From a checkpoint of a small transformer trained on Wikipedia.
Architecture: rotary positions, attention and MLP in parallel.
Training: a variant of Adam for these matrices, 317M tokens.
MLP neurons of a small language model. Each row is named by its layer, matrix (gate and up: input weights) and neuron, and shows model dimensions 112-175. Each number is 50 + 15 x the weight over its row's rms, rounded and kept within 0 to 99. A neuron's up and down rows have the sign that makes its largest values positive.
Before each neuron's rows, "fires in" lists the words (lower case) most often at its 100 highest values on Wikipedia text that the model never trained on; "fires on" lists the tokens most often at its 100 highest values on Wikipedia text that the model never trained on. A number after a token or word is its count.

fires in: "9" 32, "49" 9, "19" 7, "29" 6
fires on: "9" 98
L2.gate377:52 57 41 42 54 60 23 33 48 51 47 39 44 49 36 68 30 46 44 58 56 48 21 55 65 23 45 69 23 71 29 83 54 34 44 46 54 58 39 78 57 35 83 67 53 60 60 25 31 70 56 28 27 67 42 55 25 43 24 28 54 59 53 45
L2.up377:23 57 57 54 52 27 62 34 53 62 41 47 42 48 62 45 57 35 64 45 55 33 44 44 45 54 40 48 42 34 37 34 32 56 28 53 47 66 61 54 56 86 33 44 49 54 30 52 44 48 79 32 46 31 66 60 61 55 26 38 48 42 46 42

fires in: "of" 39, "for" 13, "in" 13, "to" 8, "with" 4, "tools" 4
fires on: " of" 39, " in" 15, " for" 14, " to" 12, " with" 4
L9.gate423:47 29 55 52 51 44 72 43 93 48 61 49 56 46 45 47 44 44 70 56 73 52 41 47 63 51 38 64 66 36 66 34 15 39 60 67 75 69 58 40 28 56 39 32 36 52 52 44 74 41 51 59 50 48 60 29 33 29 56 53 50 56 39 54
L9.up423:46 53 58 58 53 46 35 56 57 24 62 44 51 44 57 42 59 86 49 45 47 44 42 37 48 33 63 05 49 27 45 56 43 30 31 50 43 83 74 41 43 52 49 38 53 52 64 75 37 47 58 35 53 47 28 61 40 34 57 53 28 47 48 71

fires in: "their" 27, "they" 25, "his" 7, "he" 6, "she" 4
fires on: " their" 27, " they" 25, " he" 22, " she" 7, " his" 7
L7.gate544:70 54 41 62 70 49 47 49 51 49 59 50 25 56 49 49 04 41 45 70 55 28 63 49 44 43 36 75 43 46 43 43 34 84 74 63 16 41 21 82 45 53 89 35 51 76 68 47 39 40 45 21 50 73 85 45 54 57 46 57 51 55 35 48
L7.up544:44 47 48 49 65 41 51 38 64 47 39 72 14 51 44 32 46 36 63 42 40 29 70 53 33 38 31 55 63 52 56 43 37 62 56 33 26 45 67 73 43 28 80 47 44 61 56 26 55 36 76 38 49 36 71 54 72 65 65 25 73 36 35 25

fires in: "of" 64, "in" 13, "s" 5
fires on: " of" 64, " in" 14, " s" 6
L9.gate90:49 52 36 46 57 65 20 69 60 68 29 46 77 59 47 42 48 50 75 52 73 42 36 50 42 67 32 40 46 49 40 48 51 62 45 72 54 81 34 44 63 47 32 41 63 54 50 50 61 55 69 39 52 46 52 66 48 70 41 34 52 46 69 75
L9.up90:76 61 54 42 63 48 38 25 49 50 50 43 52 71 64 45 25 40 32 85 33 31 39 68 45 29 57 75 66 83 34 46 63 00 59 47 43 32 41 44 46 34 45 57 70 65 53 58 44 75 97 28 39 66 43 60 41 50 58 65 26 39 54 53

fires in: "various" 13, "assistant" 12, "northern" 10, "non" 9, "russian" 7
fires on: " various" 13, "istant" 12, " non" 9, "aval" 7, "ensive" 7, " Russian" 7
L2.gate469:68 61 75 66 54 44 53 47 69 41 41 44 49 38 60 76 20 45 55 86 41 60 57 56 43 54 46 57 42 24 49 51 68 72 64 54 21 42 58 61 37 60 43 67 51 58 53 27 53 53 68 71 37 40 42 42 28 31 24 58 67 40 57 57
L2.up469:47 52 66 34 26 35 60 59 38 59 38 43 67 39 64 79 55 57 92 46 23 48 67 75 35 62 35 38 47 31 52 41 58 66 54 52 33 22 48 63 39 64 38 52 60 51 44 53 63 30 69 57 40 17 51 58 56 59 54 75 80 37 45 58

fires in: "of" 61, "to" 28, "through" 4
fires on: " of" 61, " to" 28, " through" 4
L5.gate600:50 49 48 82 37 58 74 33 56 25 54 45 50 43 47 50 45 16 73 74 81 31 69 55 61 57 42 83 52 57 40 25 19 40 54 81 50 23 52 24 56 58 27 55 77 38 61 47 62 36 23 37 13 62 69 37 39 48 52 40 54 30 23 51
L5.up600:56 54 38 27 47 65 63 53 62 45 57 57 10 60 55 45 51 50 69 49 43 46 57 58 50 40 77 65 43 19 48 53 57 46 71 90 42 58 55 40 18 81 35 80 60 54 54 61 55 60 35 42 55 53 58 74 35 59 34 42 48 42 68 29

fires in: "the" 18, "a" 17, "hotel" 10, "s" 4, "hot" 4
fires on: " the" 18, " a" 17, "ot" 14, " re" 5, "p" 4, "'s" 4
L9.gate317:41 64 65 72 47 48 30 74 58 55 56 34 55 52 38 56 55 69 68 08 68 50 44 69 40 59 54 61 51 63 59 49 59 52 49 41 45 55 50 40 22 75 46 55 60 40 68 37 55 35 35 26 27 53 45 51 32 54 50 46 32 38 62 31
L9.up317:38 65 39 41 46 44 67 71 55 14 44 26 65 41 53 54 40 45 52 25 41 66 51 52 55 80 54 60 28 31 29 37 48 48 62 45 30 74 79 29 35 22 40 52 56 69 56 70 29 35 42 37 21 67 45 55 63 37 52 46 96 48 58 42

fires in: "his" 36, "s" 31
fires on: "'s" 31, " his" 31, "1" 15, "ent" 6, " His" 5, "9" 4
L9.gate434:29 31 32 71 56 77 50 49 55 70 35 47 42 21 71 48 71 56 51 47 57 52 59 23 66 40 60 68 35 39 52 47 34 56 50 51 68 47 48 47 38 42 64 46 43 63 61 33 42 48 56 59 53 50 30 46 36 67 52 19 52 46 23 83
L9.up434:47 73 45 29 67 42 49 68 67 36 38 65 63 64 57 43 47 53 56 46 52 63 50 75 49 46 67 50 38 54 35 58 48 44 27 56 45 66 70 39 53 26 40 44 59 59 55 37 58 45 81 35 41 43 76 48 05 52 65 00 39 91 58 38

fires in: "the" 57, "s" 13
fires on: " the" 57, "'s" 13
L9.gate749:70 34 59 60 59 53 30 84 81 53 49 23 52 46 46 89 42 25 58 56 56 36 56 50 67 32 49 48 40 48 58 49 72 75 55 47 51 48 43 32 49 59 46 30 77 46 61 24 63 54 52 84 21 66 57 48 44 60 59 47 40 39 46 46
L9.up749:34 49 56 73 58 54 28 55 58 64 39 40 53 20 84 56 60 48 76 38 27 47 89 41 56 50 62 61 39 53 43 79 55 83 45 43 44 71 65 39 41 52 38 68 68 68 61 18 43 40 31 46 47 36 45 71 50 40 50 66 52 32 49 40

fires in: "the" 18, "also" 11, "and" 9, "never" 4, "now" 4, "very" 4
fires on: " the" 18, " also" 11, " and" 10, " never" 4, " now" 4, " very" 4
L9.gate248:59 39 67 59 46 60 63 67 59 49 58 68 61 47 43 62 45 46 55 45 60 46 35 73 60 30 54 48 35 50 59 28 63 71 57 46 60 56 57 32 09 58 27 52 75 64 65 62 44 49 56 48 42 54 72 47 61 65 51 43 16 75 58 68
L9.up248:25 35 50 87 58 56 37 74 47 61 80 54 43 38 57 37 54 39 63 41 53 56 72 83 69 61 49 48 47 65 52 65 52 62 77 49 52 42 62 39 69 46 32 52 73 48 38 46 48 30 67 42 47 27 72 72 52 37 44 56 64 32 27 54

fires in: "to" 75, "until" 6
fires on: " to" 75, " until" 6
L9.gate55:37 57 38 70 56 56 43 39 39 71 50 54 54 86 50 57 69 26 51 29 48 46 36 46 55 35 47 53 46 53 66 50 87 58 53 73 67 47 44 49 39 30 39 57 50 43 38 52 36 56 62 35 26 52 44 51 36 56 46 70 38 49 76 31
L9.up55:65 37 32 78 67 40 55 39 63 44 60 57 60 73 91 62 48 37 51 65 51 58 50 35 60 40 70 50 48 47 39 47 54 59 62 48 68 43 41 42 26 71 53 54 70 43 51 39 68 62 66 65 63 55 84 49 68 70 62 27 11 39 62 56

fires in: "to" 47, "would" 11, "it" 11
fires on: " to" 50, " would" 11, " It" 9, " con" 7
L7.gate459:42 47 14 55 64 53 53 28 29 65 55 68 38 42 50 46 59 63 60 42 68 48 36 19 42 56 90 40 62 51 68 47 54 96 23 67 60 56 60 60 30 37 41 37 53 57 47 66 43 64 53 40 46 51 50 39 65 69 41 58 63 66 55 62
L7.up459:48 35 63 46 61 37 28 74 28 45 77 50 59 48 50 80 29 52 37 65 41 58 49 47 54 63 33 42 47 57 35 24 75 81 31 35 78 49 59 68 52 76 38 61 68 45 60 69 55 58 62 46 47 58 38 52 77 54 66 62 26 38 33 56

fires in: "at" 20, "in" 16, "for" 8, "of" 7
fires on: " at" 20, " in" 18, " for" 9, " of" 7, "S" 5
L8.gate170:57 37 50 72 48 72 60 34 63 58 47 73 42 47 53 53 21 41 46 55 32 37 42 63 57 38 19 23 41 30 32 77 62 29 53 59 45 61 47 68 20 77 83 00 42 55 79 20 55 37 50 37 46 52 60 25 52 24 37 44 48 36 13 64
L8.up170:52 37 43 56 37 56 50 55 56 49 17 60 62 51 62 37 29 37 76 70 34 42 70 59 45 46 35 50 41 25 44 93 55 40 58 77 29 47 47 58 39 77 77 44 52 48 66 18 46 48 38 28 56 60 38 83 56 30 50 58 75 33 18 58

fires in: "as" 53, "the" 20, "its" 8
fires on: " as" 54, " the" 20, " its" 8
L9.gate252:39 38 34 60 56 49 60 34 27 59 45 78 54 39 48 51 65 48 59 66 31 48 41 44 31 46 38 66 45 42 76 52 45 51 61 56 67 62 44 50 54 48 61 42 61 78 45 72 50 34 53 23 50 48 37 61 33 42 37 33 58 71 46 49
L9.up252:36 45 52 86 59 79 42 77 60 44 45 52 18 45 55 61 55 60 74 66 41 55 42 54 68 51 34 52 51 58 48 53 59 52 59 19 62 44 40 33 25 42 44 83 58 33 51 56 39 47 46 47 65 44 66 67 66 33 62 35 54 63 77 70

fires in: "9" 36, "978" 7, "8" 6, "90" 4, "88" 4
fires on: "9" 74, "8" 26
L7.gate255:45 38 62 22 58 44 34 38 50 45 46 43 48 59 48 46 41 46 22 45 61 51 34 51 72 59 56 53 63 52 52 84 75 41 40 18 52 68 31 64 36 82 53 45 49 50 49 66 62 69 14 48 30 61 51 52 38 52 38 34 44 60 35 58
L7.up255:26 42 59 40 50 22 45 59 47 80 37 52 33 52 58 41 45 49 40 74 47 52 53 59 67 32 50 85 57 61 62 49 48 13 53 38 43 65 32 55 33 56 47 56 25 42 45 36 47 67 43 29 48 54 41 73 67 38 59 73 63 21 32 30

fires in: "the" 66, "lexical" 7, "clinical" 4
fires on: " the" 47, " The" 19, "x" 17, "in" 6, "im" 4
L9.gate269:44 60 31 51 40 50 38 33 42 67 47 53 48 35 45 55 51 56 56 57 65 69 51 54 66 40 52 42 46 41 68 49 49 67 36 40 51 79 50 59 43 53 72 73 64 60 46 51 45 52 27 39 50 65 38 52 51 68 14 32 29 62 56 11
L9.up269:30 47 44 63 61 43 77 77 55 33 25 40 65 51 44 68 75 73 45 55 71 37 65 66 55 66 53 51 39 60 66 60 40 69 45 63 65 74 44 33 49 58 44 48 54 52 35 49 54 29 31 38 39 67 59 74 56 44 53 16 26 73 66 50

fires in: "the" 39, "a" 18, "this" 12, "their" 10, "his" 4
fires on: " the" 39, " a" 18, " this" 12, " their" 10, " his" 4
L9.gate770:47 44 66 48 38 72 44 67 47 37 68 24 54 41 55 50 50 77 39 34 52 49 41 69 74 60 62 66 39 55 58 57 50 30 83 47 41 37 53 47 33 66 51 54 32 44 61 25 40 45 45 41 64 54 68 61 50 28 56 63 53 44 45 57
L9.up770:41 44 84 39 51 34 70 35 50 45 55 11 50 46 59 42 28 38 58 41 58 33 53 33 65 59 26 53 37 68 37 37 56 27 42 57 30 37 52 72 53 52 58 40 57 54 24 61 52 40 47 52 62 54 45 48 38 43 64 34 76 45 31 45

fires in: "of" 17, "us" 10, "6" 8, "8" 8, "5" 6, "7" 5
fires on: " of" 17, "6" 15, "5" 14, " US" 13, "8" 12
L5.gate631:25 44 60 63 52 67 45 32 47 50 54 57 39 60 55 38 48 41 75 60 37 25 20 47 55 44 53 52 73 46 67 66 65 40 16 66 17 48 62 66 23 32 61 43 69 64 51 58 39 33 38 49 34 54 51 50 51 44 63 44 67 37 30 41
L5.up631:32 29 41 65 58 67 48 56 41 24 55 56 60 76 44 47 63 25 61 42 52 47 56 22 38 54 50 60 42 44 63 25 41 49 38 66 34 64 64 62 42 42 52 38 71 50 38 66 57 63 33 35 41 47 55 43 33 66 67 16 55 60 19 38

fires in: "in" 30, "medal" 15, "the" 8, "for" 5, "series" 4
fires on: " in" 32, " medal" 15, " the" 8, " for" 5, " Series" 4, " Museum" 4
L7.gate211:61 48 57 30 61 47 48 39 65 69 39 45 41 62 31 64 34 61 45 47 72 50 32 26 36 66 41 24 35 43 29 61 53 33 58 37 49 74 37 65 48 69 60 26 58 73 57 38 53 51 42 50 49 43 71 34 58 29 51 64 62 52 37 51
L7.up211:43 38 58 44 70 59 60 52 59 61 36 40 45 34 69 33 64 53 40 61 44 40 55 29 42 64 24 67 30 44 73 54 41 39 75 36 61 44 57 66 48 57 47 34 41 44 53 62 54 58 45 28 37 57 41 59 45 63 61 58 33 48 43 65

fires in: "an" 39, "portrait" 9, "corinth" 4
fires on: " an" 46, "ra" 9, "ro" 5, "ene" 4, "th" 4, "uel" 4
L11.gate428:48 31 60 78 64 67 72 41 50 29 60 22 49 50 43 57 47 27 44 57 53 37 48 54 35 66 53 38 51 43 33 66 67 48 20 58 61 63 35 52 02 27 46 51 61 60 78 49 57 46 34 33 59 31 44 49 46 42 65 26 77 51 53 69
L11.up428:51 73 31 41 56 53 53 64 20 42 26 47 47 58 61 68 49 41 65 52 51 40 49 77 57 37 50 42 33 56 18 45 41 17 43 59 37 53 28 48 50 54 52 47 62 46 21 58 54 64 59 77 44 68 68 56 24 32 32 44 37 40 37 42

fires in: "for" 18, "his" 17, "her" 15, "their" 5
fires on: " for" 20, " his" 17, " her" 15, "g" 7, " their" 5, "c" 4
L9.gate303:78 32 36 46 73 45 33 36 99 22 64 48 49 38 54 57 51 40 38 44 45 16 57 33 52 37 82 45 53 59 50 49 42 54 70 40 52 67 31 47 55 73 39 54 84 67 75 68 80 33 62 36 52 78 50 45 33 70 42 32 16 66 72 39
L9.up303:73 55 69 58 63 72 63 02 31 50 59 84 28 46 55 23 49 38 39 26 27 46 68 50 47 55 52 65 46 21 29 66 41 64 56 68 44 43 42 43 41 71 68 44 48 61 43 53 66 57 48 34 49 32 39 42 56 37 56 46 77 38 44 60

fires in: "and" 79, "or" 8, "the" 8
fires on: " and" 79, " or" 8, " the" 8
L9.gate741:61 23 33 54 52 43 29 32 54 52 65 12 53 23 49 58 42 19 33 55 61 51 64 11 57 62 34 55 64 42 62 68 34 51 46 57 65 46 42 54 39 54 42 20 50 48 62 48 62 45 40 42 62 72 49 53 52 31 38 55 52 43 19 59
L9.up741:51 28 48 46 42 67 40 55 68 58 63 04 65 33 50 33 58 45 66 38 61 48 63 41 66 66 31 42 54 15 23 73 40 59 37 48 55 52 46 50 25 82 17 35 73 60 48 44 93 33 24 51 53 68 48 67 58 37 46 32 36 35 35 56

fires in: "medal" 21, "place" 20, "hold" 8, "votes" 8, "of" 7, "lost" 5
fires on: " medal" 21, " place" 20, " hold" 8, " votes" 8, " of" 7, " lost" 5
L8.gate705:68 57 51 65 55 45 57 51 58 80 50 56 44 64 51 78 37 55 46 54 47 48 45 38 36 67 33 45 44 74 51 44 72 43 51 53 75 50 32 51 40 55 40 44 36 74 49 72 64 67 53 49 31 83 40 37 41 50 71 39 53 28 54 37
L8.up705:71 51 40 45 73 52 63 62 54 63 55 42 63 37 43 52 52 58 83 48 57 68 32 31 29 41 49 56 42 34 31 49 71 46 63 45 79 46 60 57 34 60 48 40 26 53 55 48 46 36 50 56 52 56 38 68 48 66 58 57 50 45 53 74

fires in: "12" 32, "22" 7, "2012" 6, "2" 5
fires on: "2" 98
L5.gate72:44 34 36 48 57 38 45 44 52 60 36 54 55 63 58 37 48 51 70 31 46 38 72 61 45 35 24 76 50 59 42 41 50 40 59 69 28 35 52 54 68 47 49 31 61 28 81 52 56 39 48 25 62 32 42 48 61 40 60 46 62 55 04 58
L5.up72:43 81 21 50 43 44 48 42 47 81 47 69 38 47 55 37 27 56 69 54 48 48 52 61 42 60 46 42 42 48 56 62 22 71 64 64 46 12 50 52 59 29 60 72 35 47 28 15 39 62 55 46 58 51 40 75 61 65 44 51 47 68 59 31

fires in: "major" 15, "similar" 9, "regular" 9, "best" 8, "significant" 7, "majority" 6
fires on: " major" 19, " regular" 11, " adv" 10, " similar" 9, " significant" 9, " best" 8
L2.gate627:48 46 40 67 54 63 37 48 60 36 40 15 38 42 62 55 35 48 72 36 59 33 55 65 43 47 43 54 36 15 38 42 51 50 43 30 61 69 41 34 33 47 72 45 36 64 65 77 51 57 16 34 58 77 63 74 62 56 54 00 49 41 56 41
L2.up627:36 56 36 62 74 39 70 33 30 28 46 63 51 72 64 38 69 81 60 27 60 17 82 30 74 51 25 48 51 67 56 47 45 55 70 66 60 62 68 50 39 39 55 51 50 49 51 78 47 29 96 19 46 65 29 33 53 56 55 35 33 40 61 69

fires in: "after" 14, "america" 12, "low" 8, "win" 8, "opened" 7, "teaching" 7
fires on: " After" 15, " America" 12, " low" 10, "aching" 9, " win" 9
L2.gate93:39 38 28 70 55 59 58 61 77 41 60 33 41 54 67 71 24 40 31 67 54 59 56 45 50 48 81 62 31 48 54 54 94 41 44 62 57 21 39 54 30 40 72 34 62 45 69 51 37 74 50 57 52 69 49 60 28 32 47 59 45 39 27 71
L2.up93:53 43 50 50 61 38 54 33 47 54 65 60 73 46 28 32 41 39 49 41 39 66 33 48 59 42 43 56 94 86 58 69 54 51 46 39 49 57 41 66 49 39 47 76 26 53 44 54 45 36 50 49 30 44 82 27 57 26 38 69 84 49 54 42

fires in: "the" 32, "portrait" 8, "traditional" 8, "its" 7, "s" 6, "connell" 5
fires on: " the" 32, "n" 16, "it" 11, "itional" 8, " its" 7, "'s" 6
L9.gate327:47 49 37 60 36 57 32 48 30 60 65 40 76 51 68 71 36 29 54 42 38 60 68 57 59 53 77 63 49 41 85 54 42 48 52 16 56 57 31 34 40 48 52 56 41 40 73 64 30 17 52 42 56 43 31 65 43 30 53 21 36 37 21 48
L9.up327:24 43 63 42 74 58 59 61 51 24 51 32 39 39 42 64 71 49 35 55 60 60 49 52 59 73 56 36 43 27 19 39 67 88 36 58 63 35 38 39 54 73 58 54 63 10 43 44 31 42 38 56 63 58 62 28 55 42 22 66 46 37 61 89

fires in: "to" 50, "of" 8, "after" 6, "under" 6
fires on: " to" 50, "f" 6, " after" 6, " of" 6, " under" 5
L12.gate709:68 56 69 60 37 49 58 28 52 38 42 63 41 59 62 57 36 70 26 55 48 44 38 46 50 53 46 81 55 59 39 35 55 64 85 49 58 30 48 48 49 40 45 69 62 65 54 69 61 51 32 63 50 56 56 68 51 68 75 26 59 22 40 63
L12.up709:07 64 58 33 62 64 45 37 53 33 50 49 50 56 49 37 52 29 59 20 65 64 50 40 46 47 47 50 41 24 63 35 77 58 66 48 72 87 52 45 61 48 68 60 56 58 30 41 77 49 64 27 41 37 56 46 56 53 36 61 33 39 58 51

fires in: "the" 39, "a" 9, "only" 7, "second" 4, "first" 4
fires on: " the" 36, " a" 9, " only" 7, "est" 6, " cent" 5
L9.gate822:49 46 57 63 39 61 43 63 66 51 49 36 34 49 47 69 57 50 75 50 40 43 54 69 60 36 57 49 14 39 26 50 51 53 37 77 51 60 37 49 49 57 66 69 59 57 64 24 37 56 43 74 30 36 49 42 44 29 41 36 49 27 15 42
L9.up822:72 44 44 60 33 52 41 58 58 50 36 51 57 42 62 50 53 45 55 38 45 35 60 53 47 35 41 41 46 30 29 51 71 42 44 61 65 58 45 31 27 71 44 63 64 84 57 51 65 28 26 68 75 38 28 50 36 76 44 60 51 59 34 42

fires in: "in" 72, "on" 7
fires on: "In" 40, " in" 24, " In" 9, " on" 6, "in" 4
L7.gate380:71 29 42 66 69 84 64 69 41 31 80 42 20 42 77 46 39 60 56 61 79 63 19 17 63 64 42 58 66 48 56 54 46 40 35 24 54 50 32 66 39 48 34 46 39 65 54 49 77 28 24 33 26 53 49 28 92 33 55 62 39 56 48 81
L7.up380:44 59 40 60 65 46 42 68 55 64 37 67 62 58 32 55 51 39 60 37 27 65 42 39 26 58 37 44 44 24 94 30 72 32 51 58 75 48 27 46 31 57 42 32 45 52 56 46 75 61 73 50 40 42 48 68 44 55 44 57 48 44 76 44

fires in: "the" 27, "two" 16, "four" 4, "three" 4
fires on: " the" 34, " two" 16, "1" 9, "2" 9
L9.gate556:40 57 53 55 89 61 45 39 56 87 61 48 38 17 77 61 60 79 66 56 59 59 40 52 69 29 46 64 55 35 74 71 60 59 46 53 45 37 71 43 53 54 57 55 50 88 63 41 25 34 41 25 48 50 60 52 00 19 60 51 63 54 56 48
L9.up556:28 40 59 39 46 53 58 93 55 52 55 71 45 38 65 45 25 72 36 77 46 55 40 75 52 36 44 29 45 62 49 48 37 73 37 65 40 35 57 49 49 72 55 46 54 68 63 47 44 54 37 67 36 35 56 48 68 57 43 13 16 53 74 38

fires in: "linfield" 35, "of" 22
fires on: " of" 22, "in" 22, "field" 13, " War" 5, "ater" 4
L10.gate673:77 55 60 88 55 50 55 47 44 43 70 70 35 67 43 31 47 46 32 52 68 83 65 87 37 30 54 32 35 49 34 33 60 47 61 64 49 56 54 54 43 37 35 72 48 78 56 49 72 78 58 14 35 42 34 71 63 63 65 50 66 35 28 54
L10.up673:47 52 65 50 62 47 45 23 54 33 32 47 39 27 57 32 46 49 32 47 45 32 62 55 28 58 43 43 28 69 51 65 42 17 48 40 58 57 26 55 31 58 26 73 33 56 28 55 58 58 46 39 51 27 63 77 39 54 51 25 61 60 37 48

fires in: "the" 64, "top" 6
fires on: " The" 63, "The" 9, " Top" 7, " New" 4
L8.gate22:23 36 30 58 48 51 70 51 42 57 78 45 47 58 30 45 46 17 65 42 73 58 56 45 51 50 18 82 39 52 39 58 27 61 42 27 60 37 51 57 70 56 64 47 43 46 51 41 57 35 43 43 45 40 60 05 60 32 72 43 48 56 27 46
L8.up22:30 54 54 45 60 47 40 66 47 50 41 22 48 47 45 54 58 65 76 34 50 62 44 56 33 49 58 74 40 16 48 46 70 58 34 78 43 63 38 38 56 17 52 99 60 61 59 53 44 81 62 49 57 54 46 42 61 48 36 47 83 68 64 57

fires in: "medal" 29, "place" 22, "won" 5, "force" 5, "n" 5
fires on: " medal" 30, " place" 26, " Won" 5, " Je" 5, " force" 5, "″N" 5
L2.gate280:51 72 64 32 54 66 69 08 30 61 71 52 58 47 47 44 42 81 77 44 64 60 36 50 52 64 61 53 44 59 37 39 53 57 33 61 46 23 33 58 48 54 59 83 58 45 33 39 54 90 42 49 27 49 69 48 45 69 32 69 26 50 33 43
L2.up280:61 47 71 66 24 63 52 66 59 48 33 33 49 57 41 49 61 70 63 42 84 55 43 41 34 70 46 37 36 39 37 64 39 46 40 55 39 63 48 37 12 45 23 69 61 65 57 60 73 49 27 52 50 39 58 60 59 55 72 35 38 84 56 52

fires in: "the" 31, "of" 26, "into" 6, "to" 4
fires on: " the" 31, " of" 26, " into" 6, " to" 4
L5.gate521:65 30 53 54 60 56 58 47 78 48 67 33 24 50 54 63 49 53 57 69 82 64 55 68 40 81 20 51 58 41 22 67 42 41 61 63 56 21 32 87 28 56 42 44 74 55 41 42 59 43 57 48 55 33 41 42 27 37 39 59 26 46 28 45
L5.up521:52 45 59 80 44 77 43 48 51 28 51 61 68 46 71 55 72 56 50 53 36 56 66 57 53 63 58 44 71 26 36 34 38 42 44 69 15 24 47 58 53 40 23 74 39 55 59 45 25 52 79 55 49 52 41 63 25 63 41 41 44 60 37 45

fires in: "medal" 21, "british" 12, "party" 11, "votes" 11, "hold" 8, "crosspool" 8
fires on: " medal" 21, " British" 12, " Party" 11, " votes" 11, "pool" 11, " hold" 8
L2.gate22:79 54 44 65 68 56 47 61 66 51 55 44 42 65 50 81 35 41 58 53 40 70 84 46 70 67 66 62 38 65 57 42 71 63 37 31 57 56 24 38 58 51 59 38 42 71 51 55 60 66 57 51 43 66 68 48 50 34 73 21 63 59 32 62
L2.up22:50 53 61 80 42 63 79 64 52 37 32 71 44 36 47 56 22 76 40 54 67 46 57 43 41 17 27 54 60 58 49 78 27 38 58 36 61 47 47 37 44 49 65 47 44 56 49 63 48 74 37 35 42 30 54 60 37 29 62 32 22 18 53 64

fires in: "in" 52, "on" 8
fires on: " in" 43, "in" 12, " on" 8, "-in" 4, " In" 4, "D" 4
L7.gate736:70 34 24 71 54 69 34 43 40 68 26 59 28 39 59 69 52 52 65 48 60 81 22 44 42 46 62 60 32 61 46 66 51 39 37 31 75 38 40 60 10 41 67 32 40 58 75 57 52 44 44 33 31 49 37 48 47 56 45 47 20 73 75 48
L7.up736:53 28 17 51 47 47 15 46 42 59 49 49 21 18 87 58 56 49 71 34 52 48 30 33 22 53 62 48 53 54 31 35 50 51 43 63 89 60 59 43 25 33 57 27 67 58 56 56 32 70 43 52 52 40 35 53 54 50 50 49 58 48 58 70

fires in: "album" 18, "guitar" 13, "architecture" 11, "vocals" 8
fires on: " album" 19, " architect" 14, " guitar" 13, " vocals" 8, " play" 7
L2.gate269:56 39 70 42 46 29 47 44 48 59 62 61 84 56 41 56 44 43 40 26 58 62 30 67 47 76 27 52 51 49 45 31 64 37 84 70 58 63 39 52 66 62 62 47 51 33 85 40 61 50 60 52 43 62 58 79 42 48 41 53 62 59 66 60
L2.up269:47 87 58 58 35 44 55 48 69 40 56 35 22 61 75 31 53 83 53 57 76 59 65 36 43 48 61 42 63 49 32 66 58 70 28 32 40 57 74 65 67 21 59 71 58 39 47 75 55 47 54 39 46 37 21 41 80 76 85 29 39 57 41 60

fires in: "not" 37, "12" 17, "120" 9, "yasui" 4
fires on: "2" 42, " not" 40, "as" 5
L5.gate562:66 73 45 46 69 62 43 52 58 46 32 47 65 73 62 59 40 44 51 60 53 55 59 60 48 24 36 69 38 42 40 49 46 51 66 75 65 46 56 25 79 41 53 48 60 57 62 43 50 73 44 50 48 60 55 39 69 59 55 47 50 63 36 19
L5.up562:44 72 51 40 54 62 44 29 82 56 37 50 13 72 58 43 49 73 77 56 55 47 73 24 58 43 46 39 45 44 65 50 55 56 37 54 32 44 50 58 90 66 44 53 77 67 38 49 35 31 46 44 48 36 57 53 61 26 50 51 63 44 43 44

fires in: "at" 18, "as" 10, "of" 9, "marathi" 6, "is" 6, "raed" 5
fires on: " at" 18, "ed" 12, " as" 10, "ath" 10, " of" 9
L3.gate761:86 57 65 48 45 43 76 48 69 51 36 38 88 52 34 70 38 62 35 64 55 45 76 55 48 48 42 46 39 46 43 42 78 56 47 67 75 45 45 39 74 57 78 39 45 52 44 61 61 80 57 38 42 69 58 39 43 30 62 63 37 43 71 86
L3.up761:54 71 62 43 45 56 67 42 39 40 53 49 45 57 63 65 55 30 43 41 49 78 56 26 54 25 38 35 27 56 60 74 48 17 59 29 30 30 65 32 53 68 82 69 63 81 31 34 52 61 76 67 45 63 32 60 28 32 68 53 44 19 47 50